MLP neurons of a small language model. Each row is named by its layer, matrix (down: output weights) and neuron, and shows model dimensions 304-431. Each number is 128 + 32 x the weight over its row's rms, rounded and kept within 0 to 255. Numbers have three digits each. A neuron's up and down rows have the sign that makes its largest values positive.
A block is one neuron, or neurons of one layer that tend to fire together. Before each block is what it responds to, as a language model described it from the Wikipedia text at the highest values.

Responds to: Nationality and country words
L2.down58:168168111088110181116116085164138099176123145137181192128164139104147194067131040121182085144139144132136049160116179117074128074128104129102147154168164113154192126153133118131129103123075148080084071145102142088147176121088181110075171136086109143126101161159170131113123128102078174116099153128160131071158139145113118095156143080151110123098137097104114112160173140189095084170127
L2.down677:096118115077096117138117132133147088123065135082116142195095174183128132116096169162184126111144120108144111098155112103135126097154176120107128096104138139112086094132186159102166129156152170133119105074131085116123149130118115113069143119151105108148160106150094103124128108129156079154145104075117135089124124060135183139132141111098118158084127118117090129107139103140183130152103
L2.down719:151150144140160196125138098105099105156083142112133141210128222164129187129053128109128081124108141135154109131075184108129134101111131082103199087111145125125168133084105182142085079151174130100134151167122101146126119129117118144170084136116068174114098145156147127087155143103082115115175156090149108093130139156041103160141094080134165127141096093143162162171119099080155128144138
L2.down832:175101102104137101126069135113169103121147104170142142088164111088136159110166117176091139112155140144102112130072137133143147135165111074136148131112208111091127102137140120167089100102157192134086136140064102146099110151142094135083114080128141164150079149106100164179126096169171151113124069129189151111099151161140153081182140134151083109159111116092113097114113105160163175103148
L2.down990:144108131164110185147163113104131138127136141155158091123145098154167085114095100113144179127145128089157130067143147140123150123180155079094200140129166107155142179107084190126162061108117144159177135147141102152132051145135120133113188153076160148153133068151114141154133203167168166153125137106141166143124215096128163198153131132097073079097157136086116148128156167094154101066073
L2.down1094:112142133130142131103086099116131105176118129131138168070081112134133156138119102192091073160098127113074169115111139179087150108125121053081133094087180111136115126135127144095156137105123121087154114149144095156097166088160109100104113116122100083116080112157094108137155129110145132058109134103123137118130132114157119083119116090093106094083126058117123121201086110082114162150079
L2.down1278:105094121117110070177125138095166138080107175171158128110078103166120174187102098118122181145131133099121146107076157102137217107090121107116133128140140167161084084062190101137153092160197177100146160077142118153066122148201108126104131105112086119167155074173174115113148104139105091166145107102115164153095087095092114139159131092128136142126170132099129112103144085125065068034138
L2.down1492:111088103127039063059168088141123110121103143152133110106148156153198065183145103135095132134112201144179168128110170180152072076119128111105147150162166045118088156150173112165086147137135143125132111103152093112128141098170112119144129120111121110113126088140115123130080171075161105107070133174072135067174086131130098115105195087121111060156106080099137092144170129097133142133084

Responds to: Dates before the year
L3.down330:092116148121135133112181099183109211078104146118092163113147113103086090164076155121147062110122142124083169148173169123170099083114129130109163097105106130163148141116109159113120143132067079122186132109074110082083149150037125177157139071090196128124148128072171102045154182098119128146129145089154097136139085076152129142177102174096151120122131093135156103048138086139172150108146
L3.down440:146175119098113221114107094139126177145156150122080156121153090160072162131121144124125113130232120071175179146185178091114089143167144161085122115132099085111084219125083125082111153096090155059114173101118122128155132152133120135137125118116140151109086155135083090087119118106109136101133146073160113132071177087123079116133088150165083042133147152144112115104119083168200127163110
L3.down447:123161180063153080169116138113156114129120122163132133174147127159134157127130130156122096132094158117117174160103143082153158100095094084107188105154158114094126122127135183121184150148120153130123172154090133098161140100085160107149163128112151104162147158180108149106124136132105101120188054113159070148136129182121163069102164115141133138177079100150131159103089129179091144188143
L3.down458:141103150129167116124160120132101181140088113206192083102134170083105135144101110147115146136133108063134181044115082123146165109141169130102147098129060138149132122178143143054142123171221133163122109104125183172143127112155148089174152144131152104158197175157081151151103135133146163146115129128144128078148099127063126132153103136094159102167099126097112147137091162135108141191153
L3.down609:117144161088132093109144094111122122130112090133153101072132158174088137128101129182194168094118175129161178135058120090167168096120120169093168157104174170178099148099147090169137062129156152121105165057189117066105121143071081080136129189159086072130108126100115107090165117118114129158094112108088126166108154107165115161141131139134158186144166162126127129128194116105087151113111
L3.down715:178092148085092080122135137135118135097150145141104076099116120136106176119092100194198102087193148149150144140100094062181145169041178150159130133082123162116132197106159191096165127154119127110156161140104164110149085155108173082149122191142157149127102093141124143137149156126153128116115181151118134055108115139050088084162113131166158079063114123130098168103069135169087111160095
L3.down995:135172157134150123099128163065090152138116154133149122132083144128124180140151089118119103125143104083131138096102082065157179112095137135084185073155147095142137123117136171141079093129179106171143117140124152064108122163083111134116204134129107059146196133120158113165173114195139137096119156166112123158095133131135144156129120110154161073121127099157122136099092200113142141096087
L3.down1289:128053089179111135139076139112134159141137106144143113114098127095129154098132057099107093093093150111119102165158065157128144127178120118152093178150119138131061087159099136177089126079105121134146063143137105147180150143154108101161180086096109145126135125137115173136146144153105163109130163160189108199122185106121173151139204067156178126135159136110159117076128107161109176113134

Responds to: Year final digit
L2.down13:139126104080115120068105106166109129129093108139107061195109126162112081116103100162170130055155148154119123166121163141135148112109135079193126088088128150066146154088222104154120100114180136109087169174104100130177106123148124139153139142115115196127068146135095129093179117075101078069108123138121165126134147116118175086135181099132123078153139139151143129124097189116152172106129
L2.down131:168087092141081138099129142146137175168098160129099149160067124107054131087153178142088114114108158127147121112176115169200080154115129076162078095104106142156122110138074128158095092153121158118118120100132106157109126097171166167100096127105130189096134169122105057142158098147173133045106131133139132125125128078121137068134121133093105109112135108067164150138103137163095051108170
L2.down530:154132142069105130103117185172118124194136148127078183117113151109169113145180106195080186188160139129195087117145167137083073108110152104123134144077098101132155121151066150156154158141090086140100156120159125130136182111063154126076099153109127144111155164137163106095142134112125171096120172145086113152147184087143141098078084105103144095100101075159093135133165157098120096149119
L2.down546:147147153125145066163083072189124137105145127149064128093095157106167083150159121097133120183157161149128170095126133113112079163169122181093144136133096170116114223124113178058134138085135136079168162126135062089076120131132123160121099112068167171097105097161122159108087127105116138108092112127091121141128087176203154155143139089081195089121129176147198139127196183151163184166070
L2.down686:126102119089203118065214182181195135113105145155069210170159160107169078137098086167132151134102196142109166146168185109126114125088162114177118109105136166126075109098145116123125081129130110126130115122086146098166087070138132145205091145082158142136169163056156136074212154175137125126139088158107118200091180110121158086126156106061083120074149149131158152071117126114134141117129
L2.down818:152122113136169117062165113156159125124095079140102148208157119185177104134111113145165115105156155068095144111142127112095138092138104127120118082110097173124106148120169162120136131155091111140166159097073133058170143118113148154194162105096139138188081153133158139077140094123099146076146112128111107146100159135125134144131134097175077108173052103136162158133135138173106071123162
L2.down857:139151100157154153048137069178082107158090091150108083130121088163145092137128120116114111149114140172126119136145117152115101088200083138154161126092037168091120113091164120088127097159126163036131165119104128154082139140145088161146060121128154108076140158121127166128144183135121120119066113189170124089153173166108095135065213144125105151163114120145189097080177078112132119121146
L2.down917:174119161106137090095094162087168133159153130099153117095048147149075187156151153098094080149104125102178078132133157124155136155142135113153099083190135147116113121158090102150112088174117140107120129145097070115187169144114095137142092076121151123155090167175131178153126098110075096143109167109162142180107144121105161140108136157152072069119126110114169156155129126212127123133085

Responds to: List-final commas
L3.down226:088095139152100112204148168151159145131158137147057199110097112146187147076141170126166123152171124104119133146071090169197129130091114152157103133143068175154131071103086062130167150177069184102157169117131140129119171151149112096136160165119106186089163122152177137139047128145121152131132103127159132099097138159115145073101117173185068119103064177124182133106160102108149109111179
L3.down466:170136158157174144127142143184118171142119164145108141116124161158083139108088133108169139111191121122160169109090139209121140145081130112133147127135170195194188110092197129140144181138134084110142180134102167060132124064150119112101155135072112167163166188175104108142121165133105082140147134169081134096058087128167143112102152106125157134099137096098144078160103102191076156163102
L3.down618:189125158172168117206129106170130131156126113039133164125154093142160133077165115083155161188169138082124146161097086129136170158137086095114119163097149164211143126098098127115097117170094094153163191096107146125109146112101115166119144130124151143124151134096171162090086092080128105077135123146122126076148169167138116109068092129110143115146089136143147105203121105113126141151111
L3.down660:134114184127128180153098135116144156132130126105135129093091170110189186121131101142153139174122129114104111140148108126102161082061179164145128150176118164097120066191180089119216095116175127103139095101106186139182157202170139116143174188139135156106162110171186115123178123108106120108119117094119125124180134162122089111038098125157076149099124090152145148099130102124183127103102
L3.down811:153143115186093149207110123150138096139130085126100148158102156132110086140114155105162119176147137155113118177123120137156078143130062077152125093130124146126176132058095118095146143147131139096179123148172159091176112121155145103143129083136127131110070151179111157138131106178140170075199109142167136149079081136156131121122094136144069151125143093157122152170148117149143130142148
L3.down916:129148139106086130122116163092122122126174102143122172145108151145130162037187175090141060154128157083124128134132107133184116110201129090145072141147063106219155127103084150153162139159068103143140130117100102131142154121074178189121113128163124127123132147122170151133148050121201061184160090097164101230142134142125147112061150111107119108140137109094145046153146099086110156093132
L3.down1100:088127081134155109093100147179178065100160101123085131136114159141162087133176200139132129150135167118180146205083132116119092123160085107152198114142075196126068087150110072064077142127110129131146127118166148126156192144073128107182098095128133136097138118167110140151172092146109147138128118139139148117118142096123122096102143122105083118158105092093106125105188145236141161160114
L3.down1334:069131111113090129199202134144104110098184068164178169115106102130115146126108126118070157082141139127130100113120102110110163206120156100101131130075080142129094149063058124142199110108096136129140118122108131102184115120096124130107150154133113124136113131119096156082165122081146037144093116113111135137142113121183124122140070124113158130163148156125133087146124177126167214066091

Responds to: Adjectives and adjective endings
L5.down646:140072174096151151143113165092150108064110157138084189129118113129149116120110110161160216126115148120161101153048197116149096065136183094146111133145124151122106157129121123181117119162093086124150159131091125123142099129117075134068155096126149132185139168159112116127120129164187158110150142149115169131137150134165129194144166184121137120103161101140105120123180088101162175109128

Responds to: Year-final digits and decade endings
L5.down1378:138154105138119095109145089176139113049126128119089134087145087121152081113134123140167133124134082111199099097099131154168095158121140076146137125064121081173131165086168132141141085084106144139138133130098140098092180139128136135100099163145104097171143151184192100127126155146101084053150144172111144139086133098127159111106174106105080110129126147124154198097133177139110131137126

Responds to: Modifier word endings
L3.down87:154126095130126150143180112193111099086135120171090090175172159141141103205173055136121154100092128101105124127137116124139120120158161101174125148073168130095123136099134120088122136101153154121085131139128128125147106097138153160159136107182082119121150108109193054131100134111096218160162199107152066149115118103098108131129132110070085108147122076093144145126061227129107138173056
L3.down112:182079156150088089155129152128147092088073185114105120099117124119127131177122112125080162108128162068138142160082134129111121066100174012102138115166136096198125119108140100095139115106139106115179169146142172114166114181142141164171085138172092139144131141133127117147063135142140174144125112141131110129122166089145160087184104086159067140160128127059102155084171143117136134089147
L3.down424:100147130160089116167122162154140135122155166107149148137108095163147141173127165073086153138144200109147177121177107150094112163088168122120113107066139137133086106170143090153107193103072148059082122105096135109118150102129157130130101202115119154142060125093140125121074136074159138173158113128129152128104157163151210093144106162178120093124047131140075094088095155126108136072089
L3.down792:101150096117156140062100117196115084199074110124149163140141091122132125163115190118087138122150144144129149121135152140110041157118128155082124186158142148113157144170154121151062091040117165099120102108106188100083135164132106096145075111134126121070128142123064113107114149085149142050064136123089063107124107174106129118160139079123155128109121086098152135135093101086093127071136
L3.down795:124132092107150118100042123163109118098155099150118129094133148155116144139148177148145141134099142145117106154093198112119137118143137095092092160110162100073155178148118131135099106081122123126132154157104097117200100182100127081104114088186123100074066140113174162130135099167157175132119116146148147149145167150157114096122207106132128129108170139169111121132179099116123083140141
L3.down836:131058094120130129153152187195089164151097121139164143124142114102090140191154155101189147070120146119117098167135147164125153104107116106097131192077137071167186121145194116070146152164104082097239127092119132185161152165126081127143078105111201169076098183147127129133119119144121132064143152125090188156166143151136117130114115178170111088093113103167127130111125129067159189152117
L3.down1208:152072124117121132121128110127140129118118168107174150145113150161166060165178078169102158149165106120128173097128192123086120118156145125133118155138208164134109123125103142073094164110106084105128148118137167140103115177116117146135103114146122163170180149130113109087063136085100125112088102113137127171141147144083094178144084054092158095103162139160166125154118124116102132092138
L3.down1339:049136074103130142096116084160146115187137170138069085132121145077115095114157190140102115149124158100077112154126166103208120082127235117111075126156152130138155095128144106140119111138125081203125150065149116145106123156152129109142083170078163125089143144130164166132122096132082110123151179139174095145156162182128129141102205145157088121170135089109115147105151175110153109201149

Responds to: List-item separator commas
L2.down28:092134162124152122157157168146185115167151149140085098093131110122102112106161097048122151091122158158100111130137107199112064154122107174134105148155099170131104141104101098108140104186076112125116117127134165145171134102106162123148130184155107103102102103094145120166147118108124161145180185157140113117125103117092131145086123186167073213111105141133127114099118080133193110064142
L2.down119:103140140138109120170160101188171173185150162127123096080077161120136118123155166127069130133159078128133155147129124139092137070073105120168166150121088164200100135090105061075134133117103093120140125105144133135139154117127182086117153189129112133089122147138110095128122118148099140136120131039139093197123128176166089124083172150136137073135112146167175132114144133131196101093080
L2.down553:101129105175180093117152118130090121142109171165079122121149157114136113126179127109112223122118119175131114135122114147084125146084112194169111190143137053134128163150173156099213100155144154167101156118191142135144135116074079110180071159098160129136128132166179135103099111205142101163132146180087166160101024102111113128115112113135113125145155137163161134132115093093155153123140
L2.down561:093085118108127161131167145058188101153174171115090118141104138135136103119129128082163109150181087149153146103136104188099099162147127134170157123115213160117139114152106152189191092112136112142116111112216158180166129106147173134131175187197163118092108116123169116158102127106080134070138130100104140158093177112161087159153101114131133151131175123199142149127061124120109145161140
L2.down650:060170116121153109095105109156163155125123155134114137120123140104087115124123138119112089095119093144096096104089158102086198100161191097166171090083113110134052148121142200125185104117115210126080136090122069092103101091144090103136161181155172157172162077126100170161179123104165116111157103159143124149117106104143146094144099069099124143128153154108159149114131117129092118137133
L2.down1290:117123161070100090183143120119138111186145128111109126077055124151187082107103166152130190107096116157181081135090182127110163174134114102137138164040147163090129176152102091121173065197127108113140085095103113163074115089130101100080139095127104121119114138154204152152101146144143127163139170128086075086095082106092172142103141119118095177150165180116115107191149129098127141155188
L2.down1295:033084107121083127076099136141127127170194138072134142054122111139142137123146164081158111136213156123083120125151123109179075103122127081095140079103110114155124097095103188158127126123080102098107109120190138155149111147149098123134159139113163149113126172081138127118077110137103175095110118129115167066123149146111101099149144084107147161174104156144147150149140134128109125163140
L2.down1532:131134161160126136203109169126163122139120105175121112152078139139153125058107180120127116064168111179157198152127157148152147110077168118155174139061053116156111061124106188155103136114121128130130133127175142159156175122153130095126140224118160133048149154140127054164137112109126143135106133109130120155142175114159096099110134182105149123099163123180092138133123105120144121123099

Responds to: Date tokens before year
L5.down1456:129125130157088142106126146108160110072078137112165142094107128199146137109127126186094131145116145104103132112106136132119123117096154086101154141133096157129146040131140106153118108142164098144174098101171119089100113154145100147150172102136082152150127132133130121159176131073087120120111153097154124134109159102112183155163084156131137102088168110134127147105072209198141122169176

Responds to: Table column headers and years
L3.down97:090167132105097111120188148083156134141144107146136147133127149098157095102140124168123147139096140149151143175116200130169126136100153138143121155111166089137134088124122174101153080092089097158158174111131117077193091106149141167127101109149135102141145209171093088170177147141113145142115135145118128188137130121150217126142124132098160128192160091152103122146103133100050133173115
L3.down357:142162115066100093110144123166150150203163104105110140127161132077099133103166180150121163190154062126089202147191128109191145085131124110143165153183136137139105111127138184102128099135000108071158167137128146168140105140117131091076137076125145147121164174097139167130097134136096135119162099085162137075088156137073157080097227152111127165141131085158084125139094183119123115139163
L3.down534:101184146128138079106100155140184109125113098133103140085109118155102135120114073158086140107119124133083128102066192133151161158045147156095109062065131175165163133147063143105173058136111170102155164097087121095117132147154124090081182136101155100113145177094156157124152124129053121092166170118113135213079164095100132180155090128111095086099145112186123140160128134097165166064125
L3.down753:151123122208151139152098157150124115125108126135111139136171100100186127192127073088128085054135083098152173155136140201190087095083174104146140045173161094114063054142140118065144049097169133068122132136072114151133069152133174159124093161151141170148102134151132073165138139091148116126158177108123152115105147088128099178124081091142109188141116066144083127091160112156146109153110
L3.down810:107108135109158171184053161126142168155169118159172158159112111118139163159102113066125138110127119137100105170121082168116125132101132053116083060122147144116157151099132089097108121093141118154136133121141097166152098097125069136086117181188115076158116109101135105155198131092131155144134150192123129096056132144141132125159115188155142194083108128091062143125093112151134118126112
L3.down905:082110084122094133100115120138137133140066146142151122109110147159123117119094170125076096109086060148123140099170140139057136105107191143110095065163133072119162087121116079164115137109129197130139150175118074148075162084062166099146097181179100181065154090186145122144153120101192142144118156139127149133150109091184175120105098154136145166155130159166165079085108118137141127121112
L3.down1242:129215134121183200132144178133085158076200136083108122190136144119128133145100098118216125138073163153153163167110134112104143181107130146101145156088122193123069111158162103087160137114118081091135082074153100134132146147102189120053136163117150163116161110175105127146040156139145132115160139146132116139112119124134158102186079121170163144163106121149124142120147154113109130151073
L3.down1457:149143181103125137133105142096142087130117172088141126192094149088201120098048097156160040093098141127091179122164132113105095131110043187167153085044160104085151139144138172132107066091114136148153131154125106090101086121142105161129134170119138150083087127062151175091144127117163107104073117120102115168155079150151144168169099108168190126167157100190190120150111138119180187092055

Responds to: Day-of-month in dates
L2.down22:215096142180158084146066209151086164119136150122148124153117105133126163133131151112101138093098148105079111131129113120138120097210112092158122095102142125123126129169126121189094133182102159143092121148125096102080092134123089079085161085132133097151099035119103170153117090083115106108142130126130146122057074144116184139154149112172118129118134124124207097119148103079111154159114
L2.down235:135109124150118146157106103153094166145150133164117130156163143152112114116134147101095091134153105093161109121125165167154092134095097148131166135150125172089155140125138127155138153136121126161102126157130113129126173198123136096141172174131099184076148162159153132166144192083093073119106175140144117111150149104112091138092106121151163145130121148115090124104162148096222172111125
L2.down333:129133151100108173069109121110115133121149084116121096121124105115164130140148090173107080083117133094166182124116139148114046150137177126126083088157167177157087165158160098115112064148114154127129181167168116099130151122112134120153146158143151157149143154153014053157146148056131125167108152162116150094048147069183141113086138146182156105120121151151095128115131155165150144186159
L2.down408:188105159101130133145078130121124183144093161122110057102151139163118179094120102163172072132187178062124111119151148131136147132174127126113130128150080117081149114162158129161072119173175146145096169101088167175082135210128054148116144155120076131112168146131115137088101198152197085097104085151107083117089107148134099116121077148155109139159106120134128052147114086147163120037130
L2.down431:131091137115112145133147166112161137133172196150178164100125167147128161163128141105119151143171170134140145175157074126163143093106095127116126093135144171094082185156117030115169108146138109200132145153087180137102135098096085037151099119133125081135057102153126100129107156090124114110120131197107132089145114093139172111133059134152113100156111131134090128150127146117148088073089
L2.down513:133107089167209137184164172129104141110104181150118194129151090136099165114159143149105192107164113147128128154101089185164136171092096156095182171173161117110053129142125130157112132150131092162131102132145172143143123095088158107133150106067125152141170139101099189126178166103168185154118109122141128137095204122177116095135103144210124155169072125163098142106137144155144176144091
L2.down733:139105152185074151163134143103105064126114098163141135163122154154174142126161063165169116178150102093078132115112126088108123130074116135097113099175074177106092178125120071170153149133176151137140092149126100177208066135070107102115180128094083064154135106074174125191164119106110102046106162116102149111114115148135150118161152137188150130060163132119119079158153171132157143136161
L2.down1467:149144124063093120087141169120109198169094154090091109088140137160082147153188091135115119099143139120101108117093147112152087113119125088136157136137126099083145100132133155105156151163135131152113113173149173150059107167068174120172153163097093159090125132172094083149143105201160088103103127127088143099074119100120120139157156119125121068118074127159179138088132142229103155112126

Responds to: Past participle endings
L2.down101:087139130079069134155092178178153172091188119147107120097121105129077106144138129082142106107109161077172141126114144125118179110175117124191182109165065112119082111118124138138144101146166165101110094138122128116147100157100180147144165099207080096118118136160110111164169096151138119115110141128105200097080135108156129130123153113143165187196129172086079099100144115167115117106121
L2.down145:089146088094116129162111114138097118129092162130115129101128145152122065147123126141153104135158122144151138060114108168119162178138069138140072142085152054153154174121166137139131118127053176168118134126118079120163118130105143143062126135134128137164104148079110115090075142113119136053163161146108144167115130070124098140158113119132147132116185126092078162161151157102174153181117
L2.down185:069062101128119119084159110163151113086108059091080183137135137058073138128199107111078143123140136122164098134132176081165122170127100101144100105129101127088127160123158177074130146113136122132153124090114089130113156161138146125140103110118143196105110133129144182134111132211109094077124141191158088162173148093159130092155106133122124084130132133162125194111150089132103145186145
L2.down378:174097148157092180118061107130136144095083118142104109181105116161185102118128100105160134087067119165178091114147119094161164134165189135109117179155176119105105155119119154127164124108134097080143154131067126087157144150176158146212110170128073159145171181117109165123071198162152094140149105108138109191096147105060100128127171139131133111144100105125170149192164143154119160190075
L2.down486:108115111145094106170113120108102105132101158147129072110148110115159140072131105133145126066040081091146090109141097138134092162164139097186185126104166153140127104130116128142155099134171129167102115166178099159109151086117163111138091117138146088125029085178121109079101131142101115119069167079136154143109116106138151111084171097142156116161146171168094168068225170145155101092160
L2.down593:088117090107136093133089194151097089094113159130088186151120188087178090132132222083064138158103141127126109149094149106119058131137220122141158078115182135113131080164136155109120122101168101108107082150148071149157152087159159148102111131135146151120174136148091155127069102091133133144180140096115091156161124131106139103079145138091135127178129115087119159125094109126163151176128
L2.down726:171161148116116030152111155153098143089133161111118160176117151171117153099134136077135137137104144155140103126126099065091133171134144118185120077135117145142176107133130090109180164095159076101123165158126132113144123110123142082160149168146116160113113114127113084101135113090164113124142103151099196153129106082143177176165080141102121150143069106090185078085138149097165179151095
L2.down1032:155164113100136111139142087160105121134129130171135138106138164167141095061118061169091111129166138090188111136136178145034130060148127134112096122128129181128045146136160112143157137136107161121151141113096107122143108161172191154117163116125142139076145176150118054119147140134083092087150172117081118157129105127116164173138108121091117111177150151119127170143174156123133164143075

Responds to: Nationality adjectives
L3.down273:125118103135130096100081111141116146092112115153146095127119098135153111091201172138134123152148115110135143071107117118164124099118128095133148125123176031136085099127132155169145154150125161098096059145118143120130130139230160063126110090136085164142204086182157127114145140182131113070111188204136148101194113092146128134114124115119108142081119087081152157154119190097097152140136
L3.down416:095150148134162131145104146186136112158136136150166078145090115120101156094107166127128159162087093145136129126071070090146137129068160130138087130148151142129134154171159170159117165105092184073115131150159119143131107087149082066178090169111156153107099116137151088087134128144105125110112130127103143156196094152160077173155141147120132107110136110140185146173138130146105097086103
L3.down807:118121086115096112160163113147168101105090110115173122132139117090116116129123129129131107108168196170129147164176139143120149122160136120087100095077145075121097120112128140103145117167113116155183092155054104112144153119073132132146088190209080093133193136131124087146208101158145107115168111133135134182135150173140064097169146134115216118109144113115180105119109164163151131116140
L3.down854:174095140124135114151095128140161158095136117133143107096104144143164169069138140107158153105122181178110077151143152142138125085173112081145145132116127094107110165121079159133133131096095106082138144178120112140128102108143105142178089101112178126107118112154172078128088077129151179069089171127147098166175140088108155124108178079208117109117174070128173075115163178184076112121155
L3.down1373:139113136140106136136121159073084103145077157082115137095143175128153100120141089185127143140102167140144111127106119157138099168149158121071137108143147087087006127106053154124102181101147148180093143191155123067126178076050114131103093150120093092129149099109147163141106136066188128133166148161146146130127140179113161147169119027162103108129124125087164096151168077149119134101126
L3.down1413:097124166097147129101110114092138149171108101188097149194049119111117118133153119189088087151127159127107155147081098061170085146094066169131091122157146100146073106091151180134154043138143126108144124151109121180075127120132192120146111127111088148082196129118161080130141115168126111122129129105136141120204203177113154105158124128072149103116180163077138058200133084124135125102098
L3.down1426:108069133112128110134116073116163177106089069174084132142075135132163108092120143161177154095088147137148117155130209098139184122139144118151144104131093125138149140129149151092146121127118134133130115109116120137106129130116139075134074161117130122093162093118066011114156169146166032126168134118146107119104134154100154060156117170102100151051080147122167120206115113171142162132107
L3.down1489:140156129131143114133085107043137139066138116126158112126107088190175117111129107127107147109083163149080102145105145142125123111115130070103163127121095106127128092060122123137120181111153185108145112138143145131134146144113167164118121132182133103126062111181076130119187125171147145107133150113171144113176110086207155127150059134080095211103098092094162086093161143134083165102107